Weights of a small transformer language model: MLP 2048 GELU, 1196M tokens.
MLP neurons of a small language model. Each row is named by its layer, matrix (up: input weights; down: output weights) and neuron, and shows model dimensions 96-351. Each number is 500 + 50 x the weight over its row's rms, rounded and kept within 0 to 999. Numbers have three digits each.
After each neuron's rows, "fires before" lists the tokens most often just after its 100 highest values on Wikipedia text that the model never trained on; "raises" lists the tokens whose logits its output raises most directly, leaving later layers aside. A number after a token or word is its count.

L11.up75:521523495514386457511525527489497508508479494518554478578513519559505501500514529479463590517487517471503512554483565444358537597570541567411405572523472544501506509472486515545518432511455490486559493616444451437462419518459455546393560406514492539501510557496499487546534513529524485484454534514558453478517518580511487498489509481584546498552588507529457546484470539462620600477439526604495565418488526562546455422546494509515492514477441440464580532527421590535497465603482477484523594505564504557365488577515449563485400551491436551522465439539530468466564432499492513476675512496474458391465502391475500506540508589457515476426533481475453501545512522447521596550482452473435523528527518392506594491478544517551595526365442440609459577512544588423442500541560463
L11.down75:538491505493402443556508517454527523534441563406528455530453552519450520524582445566507406513480506518544516525550537511533483521411505531487481461474451447555560491542480503533516515526483500521494618584495485462430476494493485523450509541539454509459574549623604511500497546510541441654487593491484420443520492484528517445428518511579527497467481460509410500524535537484481491465460546451509503419508496449468418464589542556467536511470412533438570543478478625522564489528552544563456506665414526556477439456504434420509481489433458589571429531504460501473476540453528460476546391547538524498500447537443467487569532568465473434512524521570518505482546448476431493560466501532518462515559481470489579445456526517510473507507506554529470557598437595517486459497430542
fires before: " " 41, " the" 8, " January" 6, " July" 5, " September" 5
raises: " October", " January", " September", " December", " November"

L11.up301:498515499453475512535618602724488538536443521513453407448508489523480402548463516514492515537519527483464476512502555481515567580541514461474467501490519555542509453499530490443457529512543557478493475522539505537468496530500469516544546527567597522507402550534495526511492528475456499487486506551438522570542428458442472483575526482448480525459501472485611495494496541516506488533504425571473455433511481442508545455487459524457419546479443589545590481540540480567529459544489476421381535509569502440497475554409496452519420428544549579486512496501449462483589632530400510458531494441529495510582490548476531504567444520481535495477513492491440526550488450498436466518504472555448487431522487491402535552473619541572450422481428519489520536564527504428447472469470514
L11.down301:529592661539515489481485495418434504404462581553437512560475575484532526483546488467358512457524438493510470390447498521572462394526502464582475509506483535372493526493474551465459565476450483475529562495468527539459498439528509425586512453508537456533562527573539513436551526451507435574509478463539465539457595492513491550468473461445579484470542474532451492543516538591511470472510393469390474429420447407454424537498472583456422519564500513498452509543522544522498486488454649465639482544550443418503532500454540431494491531508598621518518520458482522504460417458456574493427542412423539552564499487472536444582418519617462534500458463392447521533483470469511461541507471486602427488533526476466446517512515542472576423563528491531514549520569490667445520535411468
fires before: " " 37, ":" 13, " of" 10, " |" 8
raises: " of", " Of", "-of", "out", " its"

L11.up550:527544504430414411547508539411499417537466516381551444534631434435412496511555584445457464442421527515553647523516561594448619472484536520522483491585393490476559508492479422546492390559482459544402495579540542445435505511538517513451543490531467479560444512483521471559580471438562425507478663525504517497549498534576537507517552517533465554566525591507531469459555493448459577443429485452495470473386505497399554517446498471518467520530420423489370530438467483527549441593463555522467471541436473547453507460455505465452474496468475473431518488567471540451554622554510558561560501503550460493531465525607579429463492462422543501491497500506502614538563490465474549498517543508489497497501500383507539541552500527479567535407482516575472431550508512512511638466492361
L11.down550:647421493473469562526510562524530610618503495473574536488518420545582497554495464552419568384504425630513545497475522451487537522529386541515449531406475534517470460479486487445576511498438565517526525525534403482506511525420550549458427549509405493499520530543532474621442500598516544483585519473495572504517484500449539540537487511455477516541448398532526500595482404505562449512522543550557521547503401519491519493537518456571429576419427541430538430427547581533563488524553452532471665533508541587576548507461524571428462564519414489489585518485540422547483456521424488503454455500546556491660465500468516409520454501570462482461517443566527469521472444519458507483478540460461453503515509463536618471457460481410531458581527451499486377505484427527439385452501472
fires before: " " 32, " the" 18, "th" 8, "19" 5, "17" 5
raises: " ", "15", " sixty", "83", "98"

L11.up204:458485487514357465551558524485554487506482554497537581499545483506492462462524506527505547502621498503600569403563530550558574586471533516493522466509399518483504507563482530536524459480528513561475511643493474458502501541492428557417521498573511462402513609495513346491531518491608545558414600529497573443594416481529595433402520530501498452500511546467601529498574448476468451489389490469526510463557544555468468497483523496500527403456580436515507435457497467504553598519443519435527477542453449593470443481484455496486488553442412543519407522503601459554560478562507505536510519498548418512423531541503435556554541437545550585542533514503523472471477545419449517466476534516422517525605503395542592461443514519577470456371468565483480547419483463442474496538431466
L11.down204:522438509574389511584519502536454485334476542497548461445480508505474498436577426513451425485464468614519408520519578635538521444536494592547582412446458594497520508479569485545423457459543469514520466450509418402491527433515496536497526531357512480447558570536530445404582566521544552549513572414462510516604519499431472498481556558504541502454441536494382502529492522449481525403586397574510520530481485466417497506458474563423495507500410577443488493410587461541517488515532501480609510647422544534492542376482467440547434567466428449504472400462493479594495486570439514504499459503574508575502529608494538464550465534506510471539520595565485538536543486370472486506474581508502547550563496449481515433587552500427447540496549577464522496552447477428520517436501496
fires before: " " 65, " the" 5
raises: " in", " ", " January", " February", " December"

L11.up1182:391465509509438502425547488539520452475450467489540436533536431511463480465568494579442463464510449498502512449681637493479485516487623464451497552530466512507490446520482442583582515460463462504477468617530526430526572485530485603475463463529378475452538571432542390534472503420562546439490435462519540466528553419565534429536422477484414451466572536426546456507491482409476446500520422512510428503460544637458537493463502540443490470530478460476482510526466503524409454614445463526586513511537533611457481498456534584477501525463489505535470477540454423504495518482518385442547450496504545388449500540504450520437463520544456464497492483554562487544425526550458552483380441564407440423496578515477391528572532430559554491478483566508487486518540508559445442523529435
L11.down1182:480442460525449619490439498552554517481515503406498586520463451546410533486494517462493472419515447502526476427580581499433566502429472496485535502520482544432480496552593459522480492502499512442476557442449472391547479585508455529492531558537441534444524572450552490556480520472442471538491504499488411497539445526571595480488470544511470469497440388457489563490549540523500484470513466513556494478564511531532486527535464542478418467521453499497475488509449561521476517531433516323540490641542514588534617592497460484492491551469495521488547465557503522544448461530432475565381448683536539458577491476634591529583461475571483498479584544437437399433560584513458458479484499457489561524519511437421570428536519403455405469523551519524530443403470475503432598480473523
fires before: " " 29, " the" 24
raises: " which", " whom", " inscription", " ", " whose"

L11.up1752:539428549520494487532500548509407483569409526501484481546450487509529420543532550483538493461437566456480504419540415457503499605481564447572499470450532459506480463434538531488573485473486524438507476531454479497495476526500477437441406457551579531417535497485467569370488513399501460584423567349567494577485553508377478536447446476539550602469523527610522484513534523517440516413543457444534534468581517537468448536484487482550535583538569499538542518583563398513450469502506522516472444482602469540458501520484580481517496533471483456515455499475471473537545434615457522443478523458531485517502570447411495489447468448481498516444459546529527506549590429484487542523395584464546494495552564560527539494456548535505589507564522477486489500475424423550486434475495456
L11.down1752:460514546515480459499584367400474522589454536448451466533549469460513502519513491529415480528460426437515581475457591456521526469508464547524389466417526422512474514536449521465607484552476483469504485500525522518562498438564446533498484444533512447524525479423572508412489467527510531544566581449522502448570520498525436493485440503459428554486480632533471592426399480495488371475433410490477465446531498523510446555523541561460599595523449573463464466508450609513524497555525568504509523499500529447519490482452489535567554481431566486506576490472482518434553423547475579469435575401422541467486537437437466506411467496613482484547494565485590542512568508506442498465492408507464538534486556506510460504427478517464532470485433539460471545346599499553475460465440504
fires before: " of" 35, " first" 5, "X" 4, ")" 4, "ZE" 4, "|" 4
raises: " of", " Of", "-old", "we", " oldest"

L10.up129:449494468465499536574553435532570508460530557401573539522492439552446494520518445526390552436557494485512608471527521553498581561455568551468558470547446458475531527538438513537535468497572439561511481573440476374488481464547509547458560499534506437401507555529510461441574549519463457539443551431575496456546562430508554429485564536512503504504450496446504502517478436463550466482470459519516564423466500447520466522412471592465512528576478514517477407446530516597510490587464477491543445565428452551422490480538516544558449478449382477431460508541448420489535558522461550491551516464569464419499555589520522547532511509405498411557491526548522534574502454413549532499436467561427564464492472451512519454443491457582494489461396561519503539453512458513535542518480444
L10.down129:550486520560448462528478463506553543565504594428491485522493555464427467532514454547473497444521500520500430522473567644544496445498482531545485525438462439499491467637452482556507529509510479424501446542532524416403477400420487526445508529383546467524540552458525394558577481480568475606441517513530412528547496475484481479490556614459448506470421534527444497488581460527518394457495539477457448427545442546402480455489526537445490540516436423528565488472551514475504510623461488467559476656387516521432518542433471454549371501465367480588574453406522486571521538519574462533429537579574435471476580571474507495586520608428540542494481571574475573476604461462483502573435547460410428607522436439544535429491520498545439547516471540545472558519479529456538526520475523
fires before: " " 29, " in" 22, " on" 5
raises: " February", " January", " November", " October", " March"

L11.up1113:475496485411450470530527472389540521533536569524418416601545466592422529537464496469587408496519481481522533404472677516507513524460551514479451477519470487534502484492501510530442525513470506469452454549508507538471410503412519557445553484448495477465504512521480501491515558492567543480467587455566541478486531468558581529444518503537550530578515490501545475547515476460481470489465450471500536470556523505496398492470545557562485500512444478524481482595457599542445380579501547498528544491508487499419489469466453506483450489413450487493447404474494486484550477484513478354537552539614577463425558513367488413457497474449484509442543514506517440510534561497460467536431488493456464481617461420448564379442520510438527554396499538576449545419489434475497553441532408
L11.down1113:487480508536412515479457471442555464519508560494519588548549544505418472493496479564554455488533492531555489490489579540501540418503550513622468513528447550493566435532524467483538466568544504525531429484429504399540500443523514499449555490379423433448490568549463479505481471479471500486460510474506506413513596412540594459430532469515604532535533540433466506542533571518482522412469693453546569537508475426396536484496513525563449445451496446468511416546517543537503515544441439448532480569430488500525455584388545448531484615465398519501548482396471529489546585486428489509512522515552569477353531568499573452418522537512502422487528591551476514539488570501523455597461534570516488603484465481555543409410469564524477549454527490490522507558461463435521558456476516
fires before: " " 70, " September" 4
raises: " October", " April", " July", " March", " late"